{
  "n_layer": 8,
  "d_model": 448,
  "n_head": 7,
  "n_kv_head": 1,
  "activation": "relu",
  "norm_eps": 1e-05,
  "attn_scale": 0.125,
  "init_std_up": 0.0246,
  "init_std_down": 0.0246,
  "weight_decay": 0.019,
  "grad_clip": 1.0,
  "warmup_steps": 200,
  "schedule": "wsd",
  "decay_shape": "linear",
  "steps": 4502
}
MLP neurons of a small language model. Each row is named by its layer, matrix (up: input weights; down: output weights) and neuron, and shows model dimensions 330-393. Each number is 200 + 30 x the weight over its row's rms, rounded and kept within 0 to 999.
After each neuron's rows is what it responds to, as a language model described it from the Wikipedia text at the highest values.

L4.up357,185,187,225,219,180,180,175,222,226,162,127,194,196,214,207,191,167,169,190,226,252,186,159,167,229,175,210,197,201,194,176,242,185,192,214,208,138,280,193,194,251,203,201,267,190,216,218,159,186,67,175,154,180,230,212,199,212,196,194,229,250,199,227,208
L4.down357,225,197,219,184,237,213,204,229,192,203,216,267,136,211,177,212,185,202,180,219,203,192,196,208,232,165,162,213,177,207,178,176,195,241,182,232,258,236,189,161,170,163,205,211,178,180,217,207,210,200,182,232,237,120,178,185,197,201,185,190,208,177,160,195
The preposition in after a noun (collections in Australia, broadcast in), the article an, and word-start pieces like inter, con, ter.

L3.up613,173,162,239,215,269,226,198,148,213,242,222,197,198,199,143,223,149,267,216,264,210,197,244,189,254,228,220,245,263,213,204,211,155,214,210,230,220,180,218,228,202,171,225,205,163,152,145,212,222,188,207,247,214,200,224,185,185,211,178,215,227,229,191,202
L3.down613,217,186,196,234,167,208,189,192,222,266,179,185,167,205,213,213,207,197,204,187,189,174,234,210,232,198,210,201,174,169,168,203,208,159,235,192,165,212,243,157,148,180,163,242,190,160,163,209,218,170,215,195,201,229,213,178,213,205,212,200,186,220,195,204
Punctuation, pipes and short words in formulaic data text such as census demographics, infobox codes and vote tables, often right before a number (per 100, of 19), plus inner "r" word pieces (Neb-r-aska).

L3.up604,230,230,196,156,172,130,208,177,191,190,280,183,176,198,188,196,215,197,184,193,200,224,179,207,192,219,236,250,186,180,225,202,200,220,202,152,205,171,204,224,195,214,206,265,176,196,193,220,207,217,203,227,176,182,194,147,231,230,260,211,266,219,248,271
L3.down604,190,192,246,255,148,165,177,260,211,198,258,175,185,193,231,139,177,174,180,178,215,168,167,220,241,224,175,203,207,231,224,251,236,209,152,184,169,182,268,166,202,232,160,194,238,215,223,208,220,226,197,164,190,190,177,179,245,200,204,242,211,222,160,246
Closing word pieces of multi-token place names (countries, cities, states, regions), e.g. Bangladesh's h, Qatar's ar, Rome's ome, Tennessee's ee.

L4.up1354,165,240,176,234,148,79,158,187,184,188,216,157,219,267,211,245,207,222,190,176,206,213,220,204,205,183,214,219,161,217,231,208,177,208,184,217,192,225,188,228,164,181,186,202,197,251,226,204,231,217,180,192,189,203,202,191,178,178,237,225,201,186,228,262
L4.down1354,125,247,246,247,180,221,157,184,221,194,202,139,186,166,179,196,188,223,206,169,207,222,153,212,175,230,193,219,243,250,190,167,175,252,162,207,160,196,224,192,198,216,197,247,234,190,213,174,211,165,181,221,212,199,193,207,228,250,242,203,160,200,255,199
Mostly line breaks ending list items, table rows or paragraphs, plus numbers in tables or measurements and mid-word pieces (ser-ious, canc-ell-ed, bilater-al).

L2.up1290,145,225,150,165,205,211,156,246,205,217,230,204,166,181,238,219,235,187,234,192,221,196,189,193,140,219,203,176,186,166,202,164,189,171,205,199,195,196,239,209,208,163,204,158,205,166,226,149,128,238,246,189,171,211,204,252,159,207,244,215,183,188,173,321
L2.down1290,229,176,209,202,203,216,212,161,261,162,235,217,219,209,217,189,162,207,213,177,160,177,175,302,223,241,159,186,133,224,175,205,129,163,215,212,205,253,225,231,193,200,219,185,131,177,199,194,148,177,214,151,152,197,227,190,193,183,216,159,157,185,176,197
Final subword piece that finishes a word begun by a short fragment, often -ing or -ot, as in sett-ing, Pl-ot, pl-ain, bro-ke.

L2.up769,225,191,173,197,217,227,176,209,185,201,196,175,230,211,156,199,186,171,233,198,166,188,217,205,231,193,184,230,134,234,211,203,194,169,224,181,184,223,263,197,158,192,224,197,175,233,201,223,177,210,200,129,209,223,210,205,221,177,213,223,186,179,202,201
L2.down769,240,234,241,196,224,158,212,181,240,279,205,167,135,164,163,212,261,250,190,147,197,177,210,177,200,218,190,234,231,213,196,212,215,225,256,202,183,215,214,192,177,181,161,192,186,224,244,261,201,256,184,187,170,165,217,196,238,221,186,226,160,209,199,245
Final word or piece of a field label just before its value in infoboxes, tables and census sentences, e.g. Incl-ination, had a population, Found-ed.

L3.up785,199,218,180,213,184,145,155,214,230,195,215,201,206,217,204,157,206,231,252,205,196,214,191,188,180,163,180,211,174,234,225,229,181,224,180,203,214,222,219,167,163,207,193,209,244,215,221,180,200,216,207,156,227,142,200,167,196,247,250,259,148,185,207,238
L3.down785,149,170,204,182,191,139,222,195,170,223,193,226,265,219,229,263,141,159,175,252,203,200,221,193,197,214,170,220,274,203,175,131,191,188,189,186,205,224,182,135,177,262,168,202,198,214,173,214,231,142,200,199,241,237,183,176,212,164,214,237,209,244,158,205
Opening word pieces "in", "In" and "con" that begin a longer word (Intoxication, Included, conjunction, conquest), plus standalone "in" and blank lines before section headings.

L2.up1585,172,207,213,210,205,193,181,215,164,195,237,209,163,233,170,200,186,162,194,202,177,248,238,207,192,140,208,243,216,218,180,166,223,193,244,173,200,210,183,190,184,188,208,181,235,238,207,216,223,205,161,163,168,226,223,213,171,219,221,201,218,153,217,227
L2.down1585,255,229,195,191,226,181,193,195,210,165,237,214,198,175,202,177,144,222,180,156,194,128,236,232,206,273,172,243,233,156,231,194,168,259,195,155,251,243,220,180,180,237,161,194,181,165,217,205,198,179,171,201,230,211,202,190,203,185,205,191,190,176,175,199
Mostly the article an (e.g. completed an, undergoing an) and sentence-initial One; also per in rates and scattered mid-word pieces (m-ales, bats-man).

L4.up915,258,176,197,221,215,215,232,231,192,191,252,173,177,184,210,225,153,200,218,203,202,203,183,125,162,235,239,264,137,182,244,211,279,193,204,212,165,216,159,194,168,218,232,264,272,196,205,207,185,195,265,160,188,207,203,169,171,244,211,151,247,242,168,230
L4.down915,152,180,210,179,227,193,217,183,207,202,195,187,223,230,179,267,188,193,173,156,239,213,176,280,210,218,127,151,237,230,219,229,189,201,193,224,208,146,226,173,185,192,167,208,181,234,183,189,272,202,147,191,127,165,200,212,176,257,141,232,204,158,200,237
Mid-word pieces and short phrases in infoboxes, tables and census prose, usually just before a number, e.g. "one of the", "L-ength:", "hous-ing units".

L2.up96,240,185,224,226,162,197,244,211,201,206,227,207,202,154,206,255,213,181,174,226,202,211,185,187,147,196,177,236,260,183,206,249,184,192,222,214,167,123,220,228,183,156,200,160,177,231,170,183,214,204,178,192,229,203,106,152,213,145,249,138,200,234,270,212
L2.down96,187,242,248,219,202,215,186,232,192,218,186,219,210,225,252,191,194,240,191,209,171,175,144,199,217,200,297,212,211,203,236,212,200,194,213,195,201,174,244,207,209,207,188,191,228,229,281,156,180,219,192,204,192,250,217,203,261,157,190,239,186,218,194,234
Final word pieces that complete US state, city and county names, e.g. Massachuset-ts, Louis-iana, Illino-is, Philadel-ph-ia, Seatt-le.

L3.up78,211,214,185,204,214,111,176,205,119,181,214,196,87,222,176,176,182,200,213,180,202,171,183,280,182,131,185,175,206,196,220,203,199,182,211,156,218,148,203,166,209,191,190,190,179,171,216,213,221,263,224,216,203,233,235,186,198,194,206,227,207,260,192,199
L3.down78,233,184,147,224,170,185,197,205,134,165,177,192,190,232,183,194,200,212,209,187,242,161,184,220,237,135,184,165,207,169,199,168,178,203,200,186,202,170,201,198,183,208,186,186,162,191,213,195,220,273,184,236,167,199,258,200,192,159,207,154,182,175,207,182
Line breaks and final periods that close a line, table row, list/infobox entry or paragraph, e.g. after "Janež", "Lightweight bout. |", "in 1994."

L3.up228,216,179,188,194,231,191,191,180,207,155,215,192,205,248,148,232,188,175,185,204,209,189,191,165,253,125,199,188,197,185,214,235,204,191,175,221,232,188,199,182,217,214,239,219,154,271,192,250,172,186,202,177,179,153,222,247,177,212,186,206,230,206,176,220
L3.down228,173,160,251,212,167,185,182,198,196,195,217,141,200,233,209,213,212,155,188,209,234,171,225,162,168,189,214,148,180,219,214,178,206,196,214,198,195,180,208,176,273,205,237,171,206,255,211,182,203,195,180,191,182,236,206,207,204,191,206,200,140,231,189,174
Final subword piece that completes a transitive verb split into tokens, just before its object, e.g. conv-ey, all-ows, prov-ided, hous-es.

L4.up195,219,218,214,203,249,152,204,211,216,206,199,219,237,208,200,213,158,156,205,165,230,207,216,187,182,163,201,243,184,213,160,128,134,221,123,180,230,213,184,187,225,254,176,185,146,198,217,198,153,199,212,177,175,187,119,213,132,184,206,209,187,226,188,160
L4.down195,182,253,230,155,228,192,222,208,202,186,225,222,162,219,231,189,202,174,157,187,193,177,200,218,202,213,213,244,172,191,218,234,233,238,187,188,251,234,167,228,233,175,247,221,238,185,226,205,170,193,185,205,229,230,162,270,188,206,201,156,234,193,173,165
Second or later word pieces that finish a word begun by a short fragment, often a verb, such as bro-ke, suff-er, Spl-it, pl-ot, sp-ent.